Part of a small language model's weights: 6M parameters.
MLP neurons of a small language model. Each row is named by its layer, matrix (gate and up: input weights) and neuron, and shows model dimensions 0-191. Each number is 500 + 40 x the weight over its row's rms, rounded and kept within 0 to 999. Numbers have three digits each. A neuron's up and down rows have the sign that makes its largest values positive.
After each neuron's rows, "fires on" lists the tokens most often at its 100 highest values on Wikipedia text that the model never trained on.

L7.gate393:435535453621510540451511495487497446486559511444501533510542447528504582516441548521452436502537541490540455527485527449466477544505546478466490562551520540501470519517484462475541506520444479439487563505449516479503541441446508551498538532527530457469531493511466482553577455471532409483470515422481525585505541470432505415477498400490533386483466504562483496547494546471497512550489479505518518517504473513452542487530544525577524468467534581547598536505486493493499514468531541507525530496479490508519402499471574562442492529504508483462551552458478469501430490479501489471
L7.up393:487473496482503480492475566554461539529556465421471505517576422483529473517468550521546457510467500493509480474450464521533510577591477524545459506518544569517508437545470540471492431525493513513437465519469507506479540509513414507438512413490487504447505432561425559455499464486567456457491532559467537509507435518462533495493511531505475498561515407606530473530479524468438473429473478498542537473481474520515536467557476564505525501530504481542502549468451453538410449515448527430511494519515545458535504487546467503499483447540518523410516454418471481485521450479566437539
fires on: " "

L3.gate316:466451533451518479471478545507507501511508508533532498517501529501489455495501537448400493570573437513494573494493573523494517521506417439470488472518432446529416451544558512540480557477494480480475545389482472437445437494514482506474475497440552487464500504517492477473496514576493523501456482460553451553493493505460557498444546484529527587494507512488550536526603445531473568481505488536492526517483472472519508535568574489557497505515470512524517474499518481432558424561546500494474460521589478564575501599461500443497480490546538453452520380480500457483496487502531524494
L3.up316:512469465412525550492494465520494482514475444475535443466463538557420435454509498502494448503537454542524570478425530468499472535515404479543505533503542455508491485550469566509487479470472499496533466475479468529478519508463534442460582484513553463497541475556473479482454463518454552537455454477498568504541428527515507499475534512514492517502522469479539531560497623488513520525485496500534516451473513476515510459560540491398414438510512425461446446463499463542528511599521537444463453465536453490596495463499491500472431513491577517487506461463389526539538484471420480481
fires on: " l", " ch", " dr", " cl", "10", ":"

L7.gate190:496499535527451577552375540499502496472510490511559531491533496578477447539548526479514425542480472522511497510531454567503576457495530482562508562492492533511507477490492456504543544454513487528468486471432473457477451475471481504512557537479487511523417465508564489466509558529530545472547481493520484510529505433422484461503540504498484483509531507487516514531588500521445595510465474546492500571447491457458485468515514556420494526519495532444576448562452487511396461513558508530520570478506474453569509495460471468508502522497409460463439463547554601462481474589459538535
L7.up190:498468541475466562516417555447515425529460502518464491537559450541552492505460516495518477430563600524477469455519521506414524539450525444492552552490479480461444517463532503467465460476456566441488431454513532482456550522494428514514446498501507434570518481527455481495498513477544493557489487503510435475518464487492491585510518432473472494447583524554499460535523520483467526457487436465491523556485464478473433484484509571548433528569423487503534505488534508519448456494470532459520497517524517448621448496496488405481479425537483535516480538495555496433479477456431532525
fires on: " to", " rec", " R", " c", " C", "C"

L7.gate126:444548544600451470494485515527510476497475522451449473549533508516478526567451452497479497539480551559586451488500537468500526511580499555460483533538571442547462471498525537490457607537449503461556513513484416553495498460460504544434548454468539481442494579513423473463520472468546521489487552515431511479473516517475479493526517492549460555459499524558513395436451493527503510480472527479583538547493441535533499460490560531494535523491479479474471513511590497530470526471481558504534434476493552459430480509535482544504399540551551489485462456555531467549549483466543503514
L7.up126:473462450510574498505501550471567546525501541418445425511477449521399529530507468531449468532539464542511408533470558456528507542498571496539445507506447545482451458494505501508509550506464528494544527488531515513553499486502525532434486474531517484441500540482498515479527474438429403496552575532450605485508430506449521524525506516494548493461541544495592488453500530489503526467478459474491517497491529546524536486443516428493467499455439458540496420460527443641544558449526525575497471524521551525450506496518485499500514531448488504577493541481472503481428519470537528481
fires on: " most", " high", " all", "7", "E", " Out"

L3.gate324:497433532498493565483502487488497500471558508566527464438496527462569549430464474513535571507508504503458535451451584466452509495457553486537556468489491577474460446493558495493515522485413493436488441510533516519502467523485521452511521490565503456445432504499430467480443433447523462481531575499460445537501492498456573447471471464537540458516598504584554519489463481497505488559457528519430536573502556442426482454532451507483470540570476495447527510468526510471480583502483492453490536487493489447519467495489415514561568536565545459457549508526453492474460467553508482461
L3.up324:528492446451558479475531480512448526548459450446491478478478495457449530565508492423434491465481447445479499525474493375503551531485503445504481555565554507462515463543421425490485450493498493516495559509492432465467475475520474432487564454504498564501491510478529418461524504475514465426557549489530537505497548488509503550544474515550510569474562496448501484447489506526478567518511598502563507508534420551504473407500479515524548517430532469523492442441549510575520576543462470535544516469467542451526525487422500475439496567520485481540526438564484493485548491498489548505
fires on: " I", ":", " T", " Time", "our", "1"

L3.gate233:517512532512485560465507533521558469529485474463512484510475494516538522545506477452518500529537515512549513469455480455469526481475532531499435480485532567500443485570501585534527549491524564446565539509611568502571479528537444441530471513486468588417494540472506494473406571521496500529568495488525497527534426538479491497484457475445486465519447557483471542476530475540488528481504481518509561524493556509499581491469506534540457539565465526589411412467505527536473498570547537440473550536499496560494483462534506448628526480473470523458450456440582513487508540507479516512
L3.up233:473517494541517523500427498543527496523462517471543543538440521585503556458532419476516497543558487523539489505513467438510489527566540523452452532471452537441479510504528475526489511534445596466493570453476602516514458517460469483460493541464491492419529563476498479517492504484531453509523586534533543504565460547498482492412494523492456472472549509524466532454482468496494526507509481443465518505551486486444488497475487501459484454571431542512449372493502532454520473541487494398476531570460429536447506451551559516589534465506517545505458421469496501497463522525518419429
fires on: "==", " ==", " dist"

L7.gate196:504408459491498484467506508519503498431533424566442445487482527505485512512512494508495559534523547538437457559495590497467502567573452487414516500456480547512469451517501563504535513481574427543424447493550541509556502535607517528541546471503493494456437574571526441502538534503509603515519449486492480518538517464449514564460526467538533428498500483476505470525538456556501421482505503462533475492510487537483528489493523475434524525475441424570448515527449522511465528460488516537490507491467501444513550549485517547505452545531550413467517440553450502524530558474563488477
L7.up196:523482479524475536511587488450461482499459527480547453496466509445562472493528579549464523482490475581476433423539545509536399450482486481444486567554539555529547497553515483473460538481520507579464559414509534509480530543502543578555481556500425545451485566564465477587471520500453536518552463470547471498481563571490527500494432539512511487435501461545545492522494523522487448478600516481508519496477472485477495543537509505469527435547534483446457487518486543475456532509425478469448498493517486484604464485459540480484471530450547519555455472563551492457503477461494549530
fires on: " there", "\n", " There", " along", "f", "ol"

L7.gate11:525517520463421546413429524453456522557569523507533516514521400530469529524487514550453454461569511537469417485493504456475495487482538492566447425503499432481498522541457517547482513502501446444474503500489574454483451495513464421541540518459502430526437468522478471523549435491535548535551458502446543540479452499470489507490534538548429515428532488430505516491584486431504512522506520482508529499516427580466574540506494470475520519520571462491562560459526482498449484437454454510477543518542468452480450524475511549514463448480478457485475572419533474521509508502533487592
L7.up11:453519485476518440494512573433491540508585542447470606525476481490490559529451540495488491576461476471533509538456504447468536499535405442519504515492590506531493477455458431497508480545493486408513612511496489478528492495477496508515565502484506529517481503473489517522586471411507528533575514516481511504471472500517533532581513497565517468528557410458451549457490503462555496457528495483528520432503470501533497452564491554537454479551505552482490541484472481441469525493574421511488585426542514513576493501492467519517509500510496551423548518495485474467518571548478456581
fires on: " E", " de", " De", " ", "e", " A"

L3.gate351:509495494480540519434483528515532474545465492477564517483524488542494521429501489460465535453499497514480546487482535513520492489499398503551589549477494444506502497543523501529512477581433447483496529441538499521516501444482492472487494486505521459482512458567502529475470545542565561470439493443482427549490442460463464503447591504534471555469497548565569501526563471490482516495510510544538424404519515526465434581526483523487537449560550551509528424453540588493511462583499489476529500535496461503580552579515476426456499562501570504469506512426510517433543470492533491418
L3.up351:463463511510480511472493537503475505481494543510518450457619543456462472459483494526461458490511476470484504460528508596511546536482463418500548516452457521482442558398507513523505540613454474520481508460542452546517431481475557481528547519522551513520548491564424472566498526513521527446507427526479448482502526502480521457456504491519456567488559571492407452516491505480442454531539485557494534492507500507431434526520524476547477497557478511549536512491555482538489462478550495491485502564555451456520445536521427478520419507594516454493528472551492568420552463446478542467
fires on: " p", ":", " c"

L2.gate214:501559454469559496522589514495516524550499477479521474495446499513504520513526455505510470584512491514471493521506523462509520435571484499488425499475518480458526469464484534524474513518420428512535482396532523559472470499450566508596414574512514509506499483495546516518489525442491511515417561506466530504512498528500483480448523468487568461442491555485555472472508524464486506480552506530545529396482499468491450477470484425542519537525450479503406454469481502489519476448597479478530395460489495512460451475582436565532455512568475563500540463526481450412485494458497598515
L2.up214:527503516477493527558508512536487503532480507457460414447427537517561503522481447460556472541566463528470533546543528474437490420491488504522497489426559506495534470508485528506583505574418489478454459488489494466433477494494564533529436551466491455434480490457486527465487469496482517537426535472524508514480498488471488520461467498491509575419515478465550447501496535445524464532517500506442439519515493571454488559469436457557462523552514510559482581465466489453547465449498456449565434456479450477473515508596402523544514464566453559492522519568515498469515556501596531504
fires on: " is", " was", " main", " low", ";", " high"

L3.gate270:483495566465497442462525497507567474431507479527514479552483526498496510469517484513508566356479491539502511498527486570518514443473476491528513480528562532533556505435561578507530447502477481477453558469575576520538560474502482486544537530483533495468512483473445532429432422490504503497417478510500500407454515455429565452417533509513434483499508493508520536510521459549479523435502435497431494478499542458484492531480528559441516496523501542525542473515539532403592498450523462490487528579528519487531480431505587473445480469517517522450502539454545480489492437460434496513
L3.up270:463531493492400528451514513458533562513494493601544514527490479536536447466558474508470525541529461488474490478522554472508463470494543468506528518543517504443483537495547445514549458574451486531488468616542521520481522484558483440583530513487530466492508459505453512432468464491489538565569439444572543496509435430591479490496498487569522413511545566495574427470510492528459442508521482580457489508539514442410507504503499544548454535497552481515449532533484573461503519486474506514463547502494474524454492562450450422483508493505479451492556468479476435491576532464526491494
fires on: "c", " \"", "i", " em", " “"

L2.gate234:536528436536481514494474505572562489481538527453537509501481485512489582440482551536529492547533467528428469507581532525492514491434488596539497539479483474543453510526504428468510533533506560543498518536512578545496480579462445501535550508569511574504548431509542465482513487508511564470581518488470550527576562421419474503552501491416487514520471561489551473570570523524566550469450504492444475502525528481501561494468438528503482590475466533572501469497474450472516475547515525483492459474567514498459497460572553471521438534474438497458457527499512469531521578498510514537
L2.up234:554491522533494459542533504593529526449475539461540542539482524547547472427526547498435495539508472491448491482522520541606530501452518583570504484491511541483435483586456484583510526552502486533524521438517529494488477542523472542528507555497449536459486500504477512480524481501494517517561527450452543460540591523486562548547541481502525592519463583502445475477523498447533549463454472507513538447470488499460457506439507476525490577484494537526465430510468456414558487527426502532531463506567511539472417482564503516485454491437483425455506463429463486577526445481530528522
fires on: "\"", "=="

L7.gate215:522539426466594480544515513501426492482499504498484515531470526429511508493550471459479489568481573513546497416459607584480559526519458518489465535514474502533505476455424534501451489514551566448539517473455534492468492422527471489537596509482459456422515554526546523537527553564539453459528515499497527520531467483486495471484553502444474458516517433500494527567499471531501571459480490548583476550486436455466532532458466445427466441531507535520502584472526417561541499482511530508489533470471481554560496498515462540535521473569566492456501469444545539528501516518533432479
L7.up215:507572535484522590514547568467537576443521409518476481467465494545508429493532486491542494534469463469487500434507512502411533556491521432437483497552447519485493442440492457510503476545524482499515462549453529543482520453558473461501515463498489531486521456516552517458432457447477448482457493528522488543451419473487505453456526538482529423436589518487489483538548484473530514426508469520533492472512370477518502544452565516457500524551549498516579501521511531537406467465501525486428472545463517424522487493602473491528469530489517498475430448524445467513442516485528485533
fires on: "-", ".", "ey", " C", " "

L7.gate53:465481482589481483513463465479494460480566506496520467522581567521562518480473515492522498425501378522463474528480433477546528585445455515467531496504573423442451505475508538607499458449465472554442532522521487476544533521508529463517460546537581520481448452524509502495432571549481565497501456502490454435464543501452405467513521529438511486447530488565549433562503520492538495491529495500487436521513521554514515534494517528478539457483522513436550498496504474464461458463587592493544559511536486525499460443441457525459451522528458534519490512507519431486538512478459461493
L7.up53:454437484568469484487527560467480512461536545503514427485578557467536463498408415506492501404489516473424450509447523514500542472453520556454515488430472451531537457546551557497481468513487548497471572501479482458464448477546575473477477470549514512460482455485461464505472469449465505501469479492526513512489461482547456516434503542535517446473423584524557482489467525487492504498493449411443455476460483508526560498504458478505505520552525484515449422529435480605564538496515519581505455404469491468579510461431473526458460501494461570452522497468531497526457464489508501467
fires on: "l", "n", "er", "b", "r", " such"

L3.gate110:460516537525470495541550484504538472421512504496547517498505487535488529519520533548490557488511466449490468520557546526425588487500498473517447463565474420527459567513553521512518544467456474479417460480505515585499441503465504463491471466497531507505453521405537460463523502470484520577475514551480510501481545514468440475529516467468483571505552515525503499487547476440451494493647523561493555521494454494455521528463497535510569550534473482558525503478562467522546387535460547431450501482583532548532534489512520501482487429489486458449509428491509478465499471551606506577
L3.up110:449532541504528513481523525475496493386579513470495502501444507520455495553565509503557576457513499478475511485498553539490539444447530475518498491535525486480477516501495512487519541479489509492377501442561436496474492495441502544505524506575514450427506561411507514480499478487519524560494467519499490485464464514509403449535501501472480576487537476475486464489541457477465534522599511532506457496563473449461537533430482497477566575514504527551521582488552489518534424507428507451505542516581513511514491503557510525482477410516445434525437490549495450492422466546563451593
fires on: ";", " of", "el", " was"